config.yaml
parallel_block: true
init_std_o: 0.00726
lr_mult_down: 2.0
lr_head: 0.0083
schedule: "wsd"
batch_tokens: 65536
train_tokens: 438300000
MLP neurons of a small language model. Each row is named by its layer, matrix (up: input weights; down: output weights) and neuron, and shows model dimensions 80-175. Each number is 500 + 50 x the weight over its row's rms, rounded and kept within 0 to 999. Numbers have three digits each.
After each neuron's rows, "fires after" lists the tokens most often just before its 100 highest values on Wikipedia text that the model never trained on.

L2.up916:585547462417438558455563555599499486554531479504508495463575594444415403463566481525472488505537507498458475488518536506520470528553482417460531501491526533565498450532541515467469523523449457530409488514459501496568580465468511517504558533504516383628413562594510495404462587485499538482
L2.down916:540471568457485514444472530431439525522429504546499458549444438420560566543565422545501556538542554349528529547393556474466598583535451483425474528397511491557442459474463533491582431501470513550456592495505605493491554512484532542517519446453476445369462527480583594517466603554442481503
fires after: " D", " d", "D", " Ad", " De", " Date"

L2.up649:478505513522480573468438460438457550461453549489432524480508499474479549395511647517543561425398443509539478522505520602457556540448496451549490468511515583537537537535372397522524514491416477519521472454440521632551481415402613487616552510453495455498481546441473472494501501432490505592
L2.down649:590539410510433505545555460499547490377526419484458501554452531503514475559539433558490524497441507485479497575490490523514517581450519583346545548507431495545422455534379412447541434591409473512556480528465526528476563525398521556472542506381476474511436486581439578430419527468497557450
fires after: " V", "C", " C", "B", " c", " B"

L2.up556:467537405454477534519498477462494548509470525467550512500480512602576469549507564550553479578498573606510447562539485468465475532508563474487456462443487513420540466574551544600555510389487431600404520518529527572556564499516555479482528511493513507452456497514452485517530573473483408493
L2.down556:507452442507504462467514497508453420555546583509535402467503474471574505491494459464446599450543535469463400488524436579452458490541614519607520417485516569565508535579474459503543490521516544522497647525496579424481463470471513468497495502505553506438534524528580499713504523471519519477
fires after: " K", " V", "′", " W", " G"

L2.up727:559443422382508469579444480419494519533570592439509506442527561482460479503545529391529381502472368513534513439484497599449571512507504493405546518492429566519481464571467413508486570516556544532574480514418469551477517530518470467567479485545536470485541492397512582520525533543440433528
L2.down727:438586460559533487526554550535437514463503472471528535607489509456479450579486425494465444443485514516433435397506521587523457435508550481426469551550425430531504442471532475540479454530515533529434579460430483565498572511483393535495454526524548517447465524572468504472601483485461529530
fires after: " C", " B", " c", " P", " b", "p"

L2.up390:561436461451536476508499541482485566579519471466438414468474482473485499556486554613577561539474510497547539465528425433477420601449485425468395484531482490574436598446497484473462416511433477543502520559495491434466616528595469547423476513488437493410484583551628568547497459490503479509
L2.down390:396516474515535549573501518452463498433488473459540585484505526566484481408505485509486501488490478513511457541482492516490463450578560552471488418470540553484579494481530485579569683564580499479509541485482572571581432447468544455574477385498511491484506483459464520391493520478494566389
fires after: " D", "D", "B", " B", "-d"

L2.up790:541463472500512511473529619427528603553429512530538435493488531455580441467510551475501605591503478506441516487574499440484449482432588453410539562530531533417468530408440400488579506459498443495468442538472505454487513552655533511493520471342444453544509514523501516406561495550563437508
L2.down790:538460506469505541577421462500522516554586506519525463501514556570425423401474606427560568495498459506454455474523568531479499520464495425465353468596562496481414512531602508400542602547540524416525497580554524568521562480502523472465498490486521476559514525514519517396488523449491531435
fires after: " d", " Time", "D", " D", " H", "-"

L2.up851:514501516440525494467586492554574529487514586484468533485457457397490479469562522445458424463512474547523458599550452494474461557481525439470574431548496539395499533560607481503424583542431498456523481463472485514518502458523432426469526498521587502536533529540477509508490497457460456422
L2.down851:472439447474539540516433507473445544480468428492563509476482482491582433459483394480533425534455476550478561422467449522496496587528505553485451584526477554554508516591477409512583510444544480547470531566549492401468539503554475559462405468452543567493471584457444483632561456535621493604
fires after: " C", " B", "C", " c"

L2.up924:531467477371543539578491468529549510522522504526533502417502496472573535512478533464567454536438488431549594508509530531488454479496531496499509571573501576582485550520439506546409473561504477419447550495491492604542471541548550549410488394489439400417533453528450613472479481535499428577
L2.down924:552455479406535592500534438571470459517452616507580465441486473535474467509600484472541486311508517562481545443497584560578443472437455462608451540538520504626506488455447483564481547568488511530544467416518507448477571504561517579435462409428527468492507610552493548531525473420460491574
fires after: " V", " B", " b", "R", " v", "-"

L2.up327:481431456547470444469590487378526485538518475472488393498524524541479481465503422431486510484482505560455500550430618442478463640469444444425512527521471438437509479436476514518577459578399543469518474593421505508588521448552593520564604469514456467563573552454555569550543495453539551533
L2.down327:493468430492548478520494520513522517422563489503442464502492622538431498550548528457438522501604475486587565464430502513577488565540474500511575501392516483485423558427540504541494481449525458442490464456495532551456584396572479455538516554505454570463476436492544428504490590455544545437
fires after: " D", " d", "D", " F", "f", "-d"

L2.up1021:508569437444514534463497459553406451471497448532462484491501562542521405495507584492508451520499489516568535414499469513365403500583503493493491575496522540525496483510477554535474439422497486569511431496397512494539566456543501532522528450497579539539455496431525505481572581556434507602
L2.down1021:451537493470436530457510490459536463480500443416516475428559526592564543476423419532576443470494557490505455411441466459558516546574500509543460427479466572539497547582498540542427543395519479557519596599556586461485585393516458557517461560529580565494542572518388515379500580518458527460
fires after: "′", " Preceded", " Succeeded", " O", " H", " V"

L2.up657:479568439425524543420590487481570481520559546512507400449540398556495498391580482565507504541485500444516483595479547465476595452537498522508557503515397474455496637446503444561440447469559493520461543451474501508501438469569483572521562558517534423520532499540632584569500516474562510546
L2.down657:531436528490507555448605509469491457602443541534543450516451473539355602476555520564522474544485540468488496390511440508581590596497448537531588514509528478566413477576485422537512434485545425548513496539540593494496595520539485481511521514511509523511535400475571546566582461474441424557
fires after: "A", " I", " D", "D", "c", "inc"

L2.up638:506449519514402493505583453457468540524442522535574601442572490488538522510551540499468458491415511574472434430495602480478493530448466448446494462520384571518570564405525493538553510573432573537554554491466491521432466570508515505491497448461442465525555484507545524440478517529474500457
L2.down638:614587469555472509413469558470487515429432454614558563546465505494493402514447567484568472571522538571573429521524506545479507531562556519518483520540484544527521497558520508440408546585501480493482447517637470454576481443453457528435420503476453556434356472526521479412531495433497468549
fires after: " B", " b", " U", "and", "b"